Weights of a small GPT-style language model, trained from scratch on English Wikipedia: width 320.
MLP neurons of a small language model. Each row is named by its layer, matrix (down: output weights) and neuron, and shows model dimensions 80-271. Each number is 128 + 24 x the weight over its row's rms, rounded and kept within 0 to 255. Numbers have three digits each. A neuron's up and down rows have the sign that makes its largest values positive.
After each neuron's rows, "fires before" lists the tokens most often just after its 100 highest values on Wikipedia text that the model never trained on.

L6.down776:120103136123157167149155064093168170139120124152176147088160127149116160113168135127105104127133132139114151157125190109129140133143148114139156161115163120082158150125180141122089135116164136112129117125136124081109147158131111108095107145120168119110155141170141161135103112130147153113115139099125130145127106119100117142111112126109141156109157183116125095142154146158139185118136103131108112143118111148103142123134152110150108156101138161089136113154136167143172158155146130128104108117153120158095121151149141166122106099149117118136110135116115121108137129162112179156
fires before: "\n", "-", "|"

L3.down792:115101125125132129117113094108127085145144142136122140146150116158115159135127155141119117116144169124133126158145115116146114171083132112173075120171138121147123126131124106069096120147139060120128123139119126134102134142126134084118096125110161078139147097110129136152110098136130112110137148088096148151160149086099135123118150177141103120117153110087105110106122134127147091121113139130208146148079137149155151137119125134108123135118132169132103106139113097166128130076176167116121144076125142077136140062168115115111119120089116133136112164180156133130119131149142142136
fires before: "-", " /", "|", "\n"

L3.down230:107160146117154138114161115132162155106126172149163136067107125139067115112136144119106138170110106160135099131096135125142122102120145092121150167182124119149098103075122130155122124103133142149118167132111074099110170140142077168108162153138142125135141116134138119137159128119111135144128157138129121106159099133106114150115118064152128124162074156152146116115133110140085100117131086168135143109108132134133124116143091198115099097154113078135159092158105096136095176153123127106078113095133136130087169112122097147120118110160162108142115130124108164116135128137137137155
fires before: "\n"

L2.down810:140091139149159150091117127114149108152155113182163115112152134122174111114147138107107097155152141136155126158076135113162128142126150123121108147168147119140143127124152111130118106127159132131088097107063098125121116161087144133128135153103164133123117171121113146129178101150119119124204158128135129115111116135133106133141096140116127115101117083086143140142089139102125118094141082119145077122088137145136093108085116157132099125121090153122083080120119094115140137107125184134134097103116143135103111116127139125121129124120187149137135147151128119126092146126090148130
fires before: "\n"

L2.down67:167105144143119111106181135136134130133085091173157101109102137142136105134145120106111105167144086110115115104122124122084162119126126119164125145132096131104105178103112124154147109152130093133116121115110132112112097127071110147097178154113105110112132087125131122134174133093098140102157163105117123118119137155173090090093137111127130153137137128135139145130126085144101156172111135167102163089115151129136128165097109159144109123101123140144111100116113158154142152122086104109128139151094129078113131176161153174141101149136134118129121154143116180121144137084136138125
fires before: "\n", " a"

L6.down249:106111117082117128159119191164116128094103097169131124155140133140106157138098124077133099123145107100138123120142112100097094091149138129141155142131144125180106117120126092126126098127141130121135132104108136088115093156173097111125123137149124127123154112120160104139108134107117140138171121121099158145131153121095115111145113141124148179049138149113146104133129163084164120112170159127135151126127088126132142144165160167144112126102122134147097135125113065149087133109159121100093100167116097136170154135156099133113170124103167134106124106156136093149142108118131089124
fires before: "\n"

L3.down329:156114139125149131140109149128078127128109123131141111136090204099176099131090154107117141133150136091090118141145139085147091143106151143104122106145129109072122127123114117171132104143116130151133098141171142138136148132103148112114110112123120120097115127157125121102095097148124136156095129112109125121111125177112095129130137056132123149176118168132064137146113146093126147117125122127125191165102131124146132122156136113120126124151083106154134150168127104157164124112135096177178123137143145152136097125138137157149125112101125121109186133138145164147142101160129120155
fires before: " |", ".", "0", " kg", "7", "9"

L6.down316:135127127156150125150161131127181123166143113165140155114155131127156084123097109147112139113101121092141166109160123114126135121217129111157155141108082102100180108105130128138137110113163130146116107115158131086166118162136116135133134133113125154125140104111158084125125098133128111123179126125152166160122155099145118138154138094127150120127048126148136133148131103131119100128126153134136124142095076119194104103154184147146179103091081089080122141114119200149128144118093131153142105129142106130151113139139151103062179123111116112145172142117099136153133126138138115156
fires before: "1", "9", "5", " ", "8", "7"

L3.down641:098091089087099126156173092104146099115194158147111126126156157104157114146124145106162168150136146106141115109119122089126138141125139166142134122117116092084096139092156137149165112144089137162172127159091085133167133132167155120153128139132139139136111163119132105104077154114163105078141123137145125161125119122150139127136094125106131128118116118104114128174109130186140129110124126152108113129093107126146154121126169132132158116164140143152104123096077154143100139110159137163125113087141167094115101109116087119163145160083124131143136091138122121157079139179112149121
fires before: "1", "0", "4", "5", "3", "2"

L6.down108:151145133133172102109105148140113148150091136171170088178126084122167118123119134127107094153105099152101137104152141116096136114118139097144098129126120133143087154161128127093160115121103094113112087138085135132077117135123124117130147132123117130120125103157105149129112097102092114162128147137151133138159116153121190195136108142143143115153103117136178135148133100136158100173135083117119131124171125136112123121151160130159111113120125151076162105166129001151125133115147149097113122127181115097119084143149101127112143116079107126158097127114126148145139150139165102093
fires before: "\n", " "

L6.down254:121131143113127127145106148115112103099113101176110153119127159167141118122147105114186122148125135134113129117144075172115131097138115105153151093098115146128121075170104165092140139087084157110100157082120120102098085151160109081137110118149168119109136147139118101101120048143117107126104148156149145095105114130129145119153130099138177079120097143106167097124106114145134141102152143122143131165121130183130113134130133173157131122145116143106135102136128061086105104158107140120151128164134142117116141136142149114110098102105135118134116072164167148140079136147155100117
fires before: "s", ",", ".", " of", " ", " in"

L7.down236:115184119129122109126146078162107183155139160128125146125082093116125126100102114126120108103115145128101144110149130092111114165144153070185134111138132119146120134124091118154157133125133104144124124148126179123132111167142143124136104162123165138122119165108137114132115136126137111130129127135094078106132106157064094150180175109103107129131111128079114161102113142144090117113143071115138145120077120140153115116088121128075085150121135144141093111137099094110133108169159116167146128118095126098096069119130140154107112141108118134148114149180107136107130159090133143120
fires before: "\n"

L7.down73:153131106129168099124093131112111097071139140117104120135140140096092099126152128113172106099114134173164164175151122064116113102131145113166159124110105145122138132107112126105122127136141167114086141108155147139159124131154109125145139152129163118148161159104079151151110167142079104110121115128110109110149115141083107095126153173139111112126103143117073151109150110142115161113096125126132114121155110092118134133141133140143139133137130156149133122164115106132132121122130091143148131114097121124129083133130130149127163109092110117120120176097085145113146103100080121121
fires before: "9", "8", "\n", "7"

L2.down661:118156096107132125130174128131118123113134122115121137128137115092118098089148163137103116134157136121113109133120115100114116137139083118168185110084145076129119166091133166111131101125124149168104134140153156109099170103107133116143123152137136104158178167161182108151141133117129131118135083126150091104177181120145125144108123135113155103149182097104151138116103083126121162155113172082154119110105120105124119129077114157153142124135116146105173132086109074120114179142062106102142115092123107137125140100184132126149102139138127140118090072131153142151135172083121065091
fires before: "\n", " is", "9", "=="

L7.down181:134109158130137133120112182105132122148123157128128132156124127140128114122117152084118143141132159128123127100128146125159104092131125109127113123148145139152155141104106119127095137141142134119127129136091104120125108178108116155094129141148136071127106109117102156158134141162154139099119126154125103139143122134149133127113133137129100136127077109115128130149148124165098120084140137121121111118106136140135139099136088115102124140105142105109060099165109000096096121142131139115113110110136139108131126113128141112104138147105134112134108083149112123122144135147098149155
fires before: "\n"

L6.down397:132110125134102139105175119100113167116164160121139147135154099153146152130148125129152122110145100158123165150109169121120170153151134129148106114156100098139120114092136135116124120163160137146145181119124114115127148128149122144118111154103139143152085149118145164127119093115116146060135103147122116142108110151145107074127117112117146140133148122106107104138163155095129168127149109139125161130098124163120140115129138188138147079117125153119128119086129228120128114123123139130126114165171124109151131150114154156170152126131104165115134125106108165140114136098108121180
fires before: "\n", "|", "-"

L6.down246:085120109107101159156132130142146151153139128124158104153104137153108114136087135103127107126091104107128135109113137146075119148131120192121116073100145118099057125125123164157110103125123160170137078145121176113131196167131134143152117164112146155140143093129144107136132154158101107142139118116130109105129082126133131132098075113081062105133117109160153112115125149106147131162175100162175089093129120135113130100146120104135135115139135121173133118125144198120142098153139161134123142130150130078119129139118136135064094132134134144051143125162139137114131099132181145159
fires before: " |", "–", "1", "0", "4", "\n"

L4.down539:090089161052153132117123065125121147134152118110124149119111132136183115100082095108178124133108120120120115152136146114157086144153093138174109141165142134123111156134109139144114110110140140156148129116132145097087129107096138117089066125136153117112137141118145107094094122162080100125138143083161111103105135088164126111085116118160111104096105117202154117139118128115129085123116132144140093122114114127118098120099142124094155146133121109135124111092141133093117114139122150116173097119107113104114105162131147111103142126138158156099130155143119123102110133099143132135
fires before: " |", "0", "2", "1", "4"

L3.down354:091124109146133079099114126131107121110106123110068129135173111174153137140154190103137146118124166085137121120108132163152151113125118113168132135133130161112159111107161080116133162097126144109120099122084167120104113140128161099133130134156117069106110142117137139113140121124122097100159111131126107139130105157106133158189143132162080146105082137125132142130123108119123103135107137121161153157125168122179116164089157150091129137104128127115120134096135120150133125098136127140135116144089154119131141143150101134163091122138104133136154177160111109102101172152124121113
fires before: "2", "1", " with"

L3.down799:121136142159141149075173138089108132127154124152181141166069116099115135129157117136140135146137153138097135112149141118199135099161138149150143110126100126168153142157125089112126154128093113116133144116112106108131107175088119128128117119115134122159081173117181167101122098178158121115153096157156106143128128142117158126124122124128133154183104125133141144133108144139129156110135121135149135156091110097157101154109179165138091166126104099113119105130136133107142162194129130094131098121163139104157151167139149130165109144107116147113136117126114143112094121126150141155
fires before: "-", "\n", "|"

L3.down773:068158091112154163146124120124179135078124150132122147153144160163095131136132093128138127118093164097163099164144150146142131113155083117102139126110130131126143165155102154108100112105166119142137110145133124122161098083164122132159141122106083149130092100141117087123178130210141121095126109106091118137149138104096131129136125096147095104113177183171147127128141128136142146128170150116166094142142127147112097168145114089124137136113167132125124142154125186082141132128138150121157164138149168093109096151147128128121153126144112090121134141154083117157089119149091183130
fires before: "4", "2", "0", "9", "6", "3"

L7.down664:143092152109116109150169123187098135130130131094163131153091147150090160104159141155123199119156096144101145122121106126151139100134177125078114112130109112103121174136159118099119162130111155113124114152146102182141113141125071154142129076151112107139154156144122109126143108133120133135133101119134178127113109137126140168132151102092142163111119114132156134154138126121130136136130138138140163117085119119108094173133113122150115108123179165129132149128157031075148131140145124115100127145117119103116133150131128126171098123110114094124112123133147134110138111147149135115
fires before: "\n"

L7.down294:130161129115157072169070165118127099130131127103108157152129126119109118112122123140112107150125099123094116095111146123133124102126123159171088132114119115157118158106115124136120134124134114128100126084143090113114116141104144115111126135129084063078177132170142116139122123118143112160110140112152130101122134140164113104139142128116186110155082147120100198103155132183123087107137137132115113117084108149157123144150164097122125081093120128146116150138131080093111157111140163132089148131067151098141115165100111130161130107099072143138133124133081124135109135158094117154
fires before: " a", "\n", " an", " the", ":"

L7.down515:120123080104143107115103129078151128144125104123134102156088131154099145121124164101144154150156123094114124105049094169172168098103137115116124101135159157152114174078149117147124148106136127139130133126117131093155117119149136104092118152111136139111160134098174125116142102127120163140162125186132114109104099102134154130147125089106133111125099136148167134130118144106178119097135132185145158092072118124151125141155159157132132120117130142118114120128155094081156156126070150105067107128110153135134159139120121115124112101188110129130140144140109148116136099124144108112
fires before: "\n"

L3.down266:161122122165126180143188154134139106156143107138170076134167142133155097148170124129090102130118144130147138112102093144162108156141163100129136117127123114157150095100131130101152156167145121135110138119097121124128131151103133127056087140131140093131094152131136133125171112145096153117187110150117089096144120109129137150149146104097133114121123110113158145150162133128130126129087119154170144111124116147167123140112140159146156113132142134137083107138128088117129161107100141123146114130142130115078095104136134122142119129127218127103103135133126148092118142102131118109
fires before: "\n"

L6.down482:088097166099122087143137137079123154127117135091111141149099145129112108144121100149128120157126162150122125107121155155148158117156114108143159107119157154153122154102138115124125138126123125135120174148146137126122085108120100124134108096122095140147118110069152099105159138110153108148137121123124104148152128100110140119125129139156143112142119089143112133082126191151127156178172159080122154097140096142148125108142099114138172117181146097139137139184099015085107130094110088159107140152114089151090127103108165164177137151157117079128124107113142117144141127129120129104
fires before: "\n"

L7.down492:103111119132161109145121118130128135153112116111119154123131127118136161136147104139132137111128132150124140150104124110111114129118118114122132166139134137139115123119126151153151138142099123122104140128137151089118126116136123144129126133154128147143150102116128113103116125129113126124110123134135120140138164110139109142158155105144138129103105129125132158124118139158159103138147169115120131143120153113142128144105160160121113108119130151132129147110120000114125111141155135145135122148095139131143133146098150131123117117154129122097150135130131103098122150125114125100
fires before: "\n"

L4.down57:108167107096134159128158160128114081090104121155140117121125080088118122092108126152158165140126130188126136095094151149141150111109162112089172124128098107094090174159144131129120147134148107156155104139140110142115149120070129108158116141145128122149146112142169125068179154143143130132134177153152122129124140135125114134139150142077127104084152110078114162121134121135161131127114158147109092147108115089108099129113149129116126126106086152131097109118159108163112152182120124154105119134114103129124102117077150122122158116092159151136141141147148115152112140141158131137
fires before: "==", " ==", " the", " and", "\n", "==="

L2.down726:128138114116117173119158056112181164085133130144110127153121119146104133129135159164128090139111167113153133158152112145135178105121148143128108099088157133132158150130108157157120130109084175133160114099107152158114119108134111114098154118075141154139074140104103152111119150123107117066140129145111148111127162131134121129150130150144140146120149128137123124141158161124142131083149138066161148161114129167150136149117129119138101104141112157097159111100140161125106147162120092168121137130124120154133118128130114152147137085093092160130136113168091117163119102073099081123
fires before: "1", "2", "0"

L6.down170:097126204110146148177163139130114131121159116143103138139155115136117101162114155152130074141100099179178139119128132114138112103109140169154163121109149100123147107115108146095101115130121072154117127131118105121137144121121121101126109092167125129101121208169151175121167130155135110143142132112081143102100139120089132151164140109160149116152148148154127162122156095129135107118154108085086173118145119114115069115130128080116115118115169116137126144146117052106140144092177155105152145151116143102136133154081101117134105074120116133124138144148162113133152177166099129117
fires before: " ", " /", "1"

L6.down665:116160160140138143108106124145122108147124137124134092215097139125115136113171110122114155157163121111102140105123141120152131117129156117147130140125138125141111136104129114138118155159135129137099131143068143143121126170139130120096112135130121101132111140104144133148102153175121174128126121163100140139164162117120111120212126116140109111139073127071095150128125148162090094135138119098172127101095127140150106134131099144078149150129110093088069127151128000108120130116180135131135081151096157120170139153135132130124152138138144139108124109145108131076128158131136142130
fires before: "\n"

L6.down578:138127154122162128085115116127136161141134109111138147160108105121118119141134169117117128146144136130135089112128185112197153114114123109143077147140134151166146107122080120127123161127117116097139135121108100106157083158133139121095124127132115107139084112117154131134164120129102115163142118142131119113180129143133147135161144078114114120139106127115159135100098138138125143115135093093096135099127103111170101101112103131185090116126130112132056134152105000108137087136131122144108124091127126139123126125136123089124105149118119128094138106111145150114154141164130133114
fires before: "\n"

L6.down774:160077149126153146117136113118161116147131138146113153125189123086110135123175143179146127117098124085103138165117183145164190139172160145142111136101135136123126124115144099131117118138094153169121135148131117161099162141127120125108173144139136077110128183064138125178110101134145130166109122103136102112121135142124129119172142128119126132159141147129107112123139175160136134134132108092152182120116120098121147122123130113120102121164114118119117103158136160146129122133145146157124110135162144156138124161102125089156067106121122126126089110110067163137095107135150165112
fires before: "\n", "|", "-", "F", " "

L2.down225:136122133110105156155147156125098150114149079130111133141139119083105129135148156132172152117130140150108167129110095117099083133130086151152135092137099143098138159121135110137136167117100135186154114143136108113137106090094109181112150169120136108127141136104161162198091131110114126120142130103144128148106096076163141132116096144114118108113152121112120150165144084135171156143115122094128158134128142104154159134125104116149105135125140123116084105120164127139089103145119106118081112151132119163110160125117165072130092108161174140112148126142107128113136131137106081106
fires before: "==", " ==", " life", " in", " and"

L7.down507:141122113141136122132170089110119107126124088116124117144125155085162131125143149090137091130151099158126097160109090129155161128188114126126118111159129134112138105111160093073153096114144152128148102124098110150119128145103111112144126133140162153130117118141146115140128172100112152152105104105125122148137134155122114169105146132165106154113141101100143109136132149122144164132159111133107106089169149112093100107147128122137116191127149151157121110175122100116122147127137145109132087125090158102125126148158110121141120110129096119155119108157113121129083140133169133124
fires before: " ", " (", "1", ".", " |"

L4.down556:100175142130150156133119151118108130112096130163136161143080146135109151132147158126079141146131120151096139110118109121161115134113160147115144152158177151171181098119134119138125141160096143147137105145121144120104097129115114153127127134099168122103154093112135130116135169128090166115136088154100121138188142119079078171163148106126130082143117136146117143107128155101106104099114121128141161116187129117082125162131120112129133160138164101141120098114106082157069155169124166104133139099104157124115113165138125104149079114100121105142111186146102122105119133128105093105
fires before: "\n", " the", "in"

L7.down613:119162134127121126126139151141119148086164104168164096141166097137138103084102087117125103144148117122095128119020123112108139116091104077134172119142123111173096145123141165141093120122132118142142149104164132079117144124177091133137102123106125121166122101136162149160149141083132127096144098088125139110146102100126152112163164103145131106139123134146148115128110133111122133178150175107131125149136108100152106143126130161118155111097131141127066139093095061155132149119141110114119123126063114137143133124138115129165174129129109116111150161146147115097158120112121089111
fires before: "\n"

L3.down793:110105126166146137150139140152141130157101109118138150164107144134153128152129105156128152165147128114131160100145149164113150126080138106154149109111156140127143118133143132130132102142109151125097141163164155157135128093152098168139127133162130163108155143093080098144096141110173131131097129119108163095130098156140128136095129093107132127123129101134152105181142088144129108143090114132142149088096110092100121149141115108138128058171122176161148119113127135142112143094103107171076169147131147158151142150157108128152123147163141112157123158144162165137111157148107112125
fires before: "0", "9", "1", "8"

L3.down279:097153160160076110086153116147079151165125103136109148148154139111138112183105141102138138135094120126096111131117111136139115143103123125102143189152141141138166103118132138121118116133078117108102154116112144134120125155142163141127091117164169118121115139112145136170118128115138094105120104195095120145111149103116155126073138134118116155117110130135128128099106125145147166118101092151148107108115173123160164131166107142141139093107096125151135132131149077165135108138114128092151124113093137152087102095155125116096110102105130127117194122104164168107118108114138134126
fires before: "0", "3", "4", "6", "5", "8"

L4.down694:129153131111145148141135159117116089147141134149122108141118149108150102135195109140133101074156113101138119149133159130148127089130170114174156118119140144110179158109179144107143142121121095139073135143140125139132142164105148148099125124142152124135125163100138143120173158137134138123167140148175091122142087133153157126130133149159091125104129109095117156149124110131123161137089105081154100170116080140136111133122126188160136121119122146133106124080089144155134124120136124090158166114109157126118065139109117109117093125138171097150088121139128157103128118116119148154
fires before: "\n"

L2.down346:116133126125161098141118132145127135136107110124129122153140103091135117108189140149125080101140106136092150133169158097110122133147116124094146142129117141136153140151097123127130166148096138165079113100090102112144155103116129120092155154140125124154123102104115129122154149129110109104176093105072160115185115119140081126168123133112101130116056129130121146155105099165130073140144119122129122139107127160173132126138163115134142069158122094094084114115142077147136141116120157087132120141117159097150093152160079107096151174126146162175120161136173126150185133141145166132
fires before: "2", "1", "0", "present", " Minister"

L3.down627:133156113108113145095123128148097142082184153121154144162129114085131105113099120127140112162181129101120139124156076182136118137155137122156136095144091176143141127157130115088151152156120166162129110149104149154101104106147103133185168092132134162084085146123111129147152125129110086112114129133100129101079138130101134121130115133100145114133124116114139127158142114144149093139135151125113131122092118132129148124162159131096084140131123117134140101100142065097119135147165135152099132163123157128113113156074148086099127137151124110120144095133143115145087115122136142103
fires before: " "

L4.down671:103112146126129101115139114135106129119119120171117086120135061129106116119082151135136140071126157147122174115118095102137110126143115163137107148129150082136135148103145094105136125143152125160072194120159108140116134170118148141150125137137141134107109122148121164099131131127138103114118129106107129094179094103112161158130096155113128106097141106192164128185144146122152148111119155153155139115120169137145098168157107080115151129121110116117154128108111094140152104117113123137074130151166114170135153131100132091118099090122114114112167124151145104138102124140142150126
fires before: "0", "4", "6", "8", "5"

L7.down273:153143150114132166120110125099115098111097082128160114114125128129115136162113098126124159136167145140059122123112091071122134174125166113112116157118136137135155109145133150140146134116090117162103108161132104152100133160142133167140184125139123130114149162124151116119109139103118088157152198066089119111130127129126152150129150165110144121154153146085113142137129099168097166129106127138104144138130115161185106086153168112128147130118116163123091152194142095121123177128146163117137090126117127139136111130089104142143158126103097138154143138123116155158142128127145106164
fires before: "\n"

L6.down308:113151108119156129122170113119142152161121096148170128143099133109135160099070137130158143125144151135090126142136094124129105129128139144108095213114104104092151120118130124172102144110105117131126083126137146110130141126107118124146108177091144144090122100170096154105125049148145138179091122091136149153169144095149094129157125083116135135143075125115151117146120113123155101093130121130148141118115131094148114147156147165150162120185087114087109096133150108150111129149128137095174093114125149121127129111122131123119104191148117124103148101146120122181160145121123159128
fires before: "'", "7", "9", "3", "8"

L2.down149:162182155114126119133147121130134136124168123116167125178127128116065096136151144106123128115151106142103134201105144120120085152119077131121154103124131140152150133099142130175151145144105109175107158134168150108123183126140091137115117122104145216131168146140140111141129103159101113137144128073120098138138147130126101114142135157100124156128150135117139139157105096095150120148135129112156109144159079112159108094124112112116099147106151128091096192120150094099115096141130148111142116096107160126123126122133156128101110138062119144137122116153092148153149133139107066096
fires before: "==", " ==", " in", " life", ","

L3.down705:134102094139124107125124175167117115128076161105115143159183136095111101150116152133115086130144117120125134159136144119113185122109095141127145158140144145085124139143123149078142144158086120132097110121129099106151160118146099113145112139196149138152142111176114124124093111140128129143113091119097120116130122137133145140136135134115128163145131140120132173127156098126190159094116136102157116131158171172151101154159104144178138134141133166123145135144106162171112117091123128108133187157078129133115135128118096125152115111117113087146136127103134112155162102174109115091
fires before: "9", " is", "0"

L6.down633:137070113123125101132112120177121096083129140123115115145113121113088135118119130130150111098127136147130105099155125074131114098090127140112140145128131113107114153173091113149175101097146142105103142115111125123158137096151116122125098100165121096112113133145117159172099148097136149144120158103098178137134167136116114095101147141140156123135179155155088108129107128118155177142113162112099120097115118095182133129109103129128113113134092103110138134128111130126145105094115109162158134185106162126130081138152078174153128124122090086107114144136158162130113108152148119122
fires before: " |", " U", " ", ",", ")"

L7.down165:113116155095122122129087151142132169135094140146168180145127120127098115131110117171110132164132128094126123153094103116088101129138113103137151163121132122128084089133084151168136138128096133153110164127091141083112133077158126168142080130144133135096140186105103161127133158121130143096103147105126164126106137144151145134173158111110145124180131105130102108145122130128152150136107094082113110157159151158114148146115144139143118084088133077118140147151160061128114128107112153143176107108106106164130105149129107099162188161146114133100163132160131131098140134142162128153
fires before: "\n"

L6.down291:141116093120088142129135085096139136109095101126088150102124115127122137135122137129091115176112147134128129143130120119115103117118079119149104117102114119158088096125119105134145080121102140186172160118158076142149159101118097120098122148186121147107141145139163132093163121130124126054129103116134152109086124117135128173122129103079152101141082105138125135135153148139136130154160124143134097100133102200125097111162095123141147122140111161126127125138104022145126162134124161122113114088129126096103141097092148176155123119124154108189176089106102106108120145139172136120
fires before: "\n", "1", "2", "9", "0", "3"

L7.down363:112147067119144124105109101124166192129144095105143127128115143103106109124160139126168098119149102111108118101144136118150090129132130112107139127113095103162142104144176141075152148124113115147142133104116131098146139148086191150103136152104121141157093160149102079138167132102116129172137140140130148099167122152095116125180160114115128137129146171090141119118150138110148125105161093115150168148139097116188116112137108150122158160142129095110117108147132170119068104128139142117169121148138142100063105113104135101091085127103171087130098141136111140154090135136156128099
fires before: "\n", "=="

L7.down97:121084145135122137151154134110137141114153092107075114142144076124135124125152122181136098131147140100135143155115131169136129077117167149106096126100102165113113127148133116131135157119113120119142178127108143168135153141110144175132169182154144133095130127126144160097107151150156111074138180121134126111114124173122157126130156162077133116173173165107102146106118135098160098136127120129153120138150129126102171134128158129102149115143139105136116157105119147137111108132098114157112128099133142100124125154087131148136093110119101120144129092145130132140106130134128128096
fires before: "0", "1"

L2.down406:147136142167143157129114099134100124147076142124125109147129087113119121111142142118122134165127148158104123153107106119137101079127082098117136111114132134140100111132182107161118160157122124149141116112160116135154118143138115107152181114106145128102109114075128135098141151149146150127183121122112144154124176142104136137220142138110124111143107153127125165119134134143140156093147151096092092124143169106114126117102106115099142123134110127126086094103145101111126135145138105123125101160142153145141097154120143111193117073127095134119132137153124161106094133149152121138
fires before: "2", "1", " |", "3", "5", "7"

L2.down700:159140103134109115122147117129117128094166136153144135144069120134145114101108109157118164133085113099173133167105113097122145161142077131157116146112157117094099125127159106105123128138154134126147162143145135148112137131135097138104101126120142106113139140134148160110102138111092088139098123137126094121125162137141117088116120139121133130115179147091134096129131161143132089132093137090122120084109137110149164157117145083128126154097118133111128154100118211118137117110113115125083118113114130129115120130122108181176125125069123131156164156118115141154149144088097126141
fires before: "8", "7", "9", "1", "2", " for"

L3.down289:130132139125116129101160127121134119128148097124121147156145127141152122164204123129148140142102194104179180143143112100152103116157169094175092158143119118179149119125141116104112120138073132122128096151123096130127155119121168152137116103135118161121140137161066093137117115124150092116125118117124142128114151119120095127113119134124127116108116147172121133179111064162120148161130127118154109112111150137162125146127147149126152097132116123143103139163136110170116138137133120145160118098116124146120142075127122135126112177111137116139191139108117123141111138137124105099
fires before: "0", "3", "5", "6", "4"

L2.down695:087122149141147153094133118155123144141125130117127124166075095133112140109130187148141084168159090139080130151117135112160144105141123149150133160122145124131123161125128134124117091109134126107162133153133095106143125133084082097132123098148149138128136111141151118123131111121124119134108079138140182068100109118117130142157166131124142109114145117091136146107144142104087120140111130107125137132085131154159083162139128117104110128109134111091104114127141000136165129141139116113122112149114115151121151136121105111144108128120126126133114126152111132133131139115162111077
fires before: "\n", "|", "-"

L6.down190:099096138125179122116126158108140087138109122109107129177144125117101133141167138129110144097164104125130131150118113137130115153153112104134111092139144136123138138114128151130164160172119116092124145127115090138117119148131135160177132120108159103146076190118121150139135133140100156128114157136135137113136099127121157146114130144129114119104109097115105130137132117141104128090137111157102148148085126136107129119166133120104122144071152098132076103118122000144137136122122136091109074144117136114120138137145133138123141140090123152138114119154112109116132155101088100148
fires before: "\n"

L7.down300:157107095099102103118142104157109157094169118122151133171138115136136109096146139177106084093145141109150169108126139081155091150139117097126092133115099073120083137102177111114125124129107090104142146133145169128130111104173071138171129111144117171113109150122137082135122125134113108137109147155096179095125097129124104165117147151111089074112142139127100152124114140179140116112107129149160102144137154103146123117129101090162140153155154124125160124099101117141065169155133137142128097117125132155106085140154117135136106140130110103129152127164125160131113100117155129102
fires before: "1", "0", " ", "2", "3", "8"

L6.down512:151145150113116124104177121174098124142114086162125108128163079148103126150117129111139054119158149108104110142115091125111119152155125072133127136112131119118150120143132150144143114091117137172112119113113139092149106125106111111104147165135099165049127136166135131156124134115112136132089105088111128112094117127119092132142124149124104122120134136116093112133144129111161118119152104090121113068140095145183141122165126114131116115123151134183116145168124082096129100148146138112143103173112150124112084151125101102183096144147116110115131100120139155161146075148171111140
fires before: " "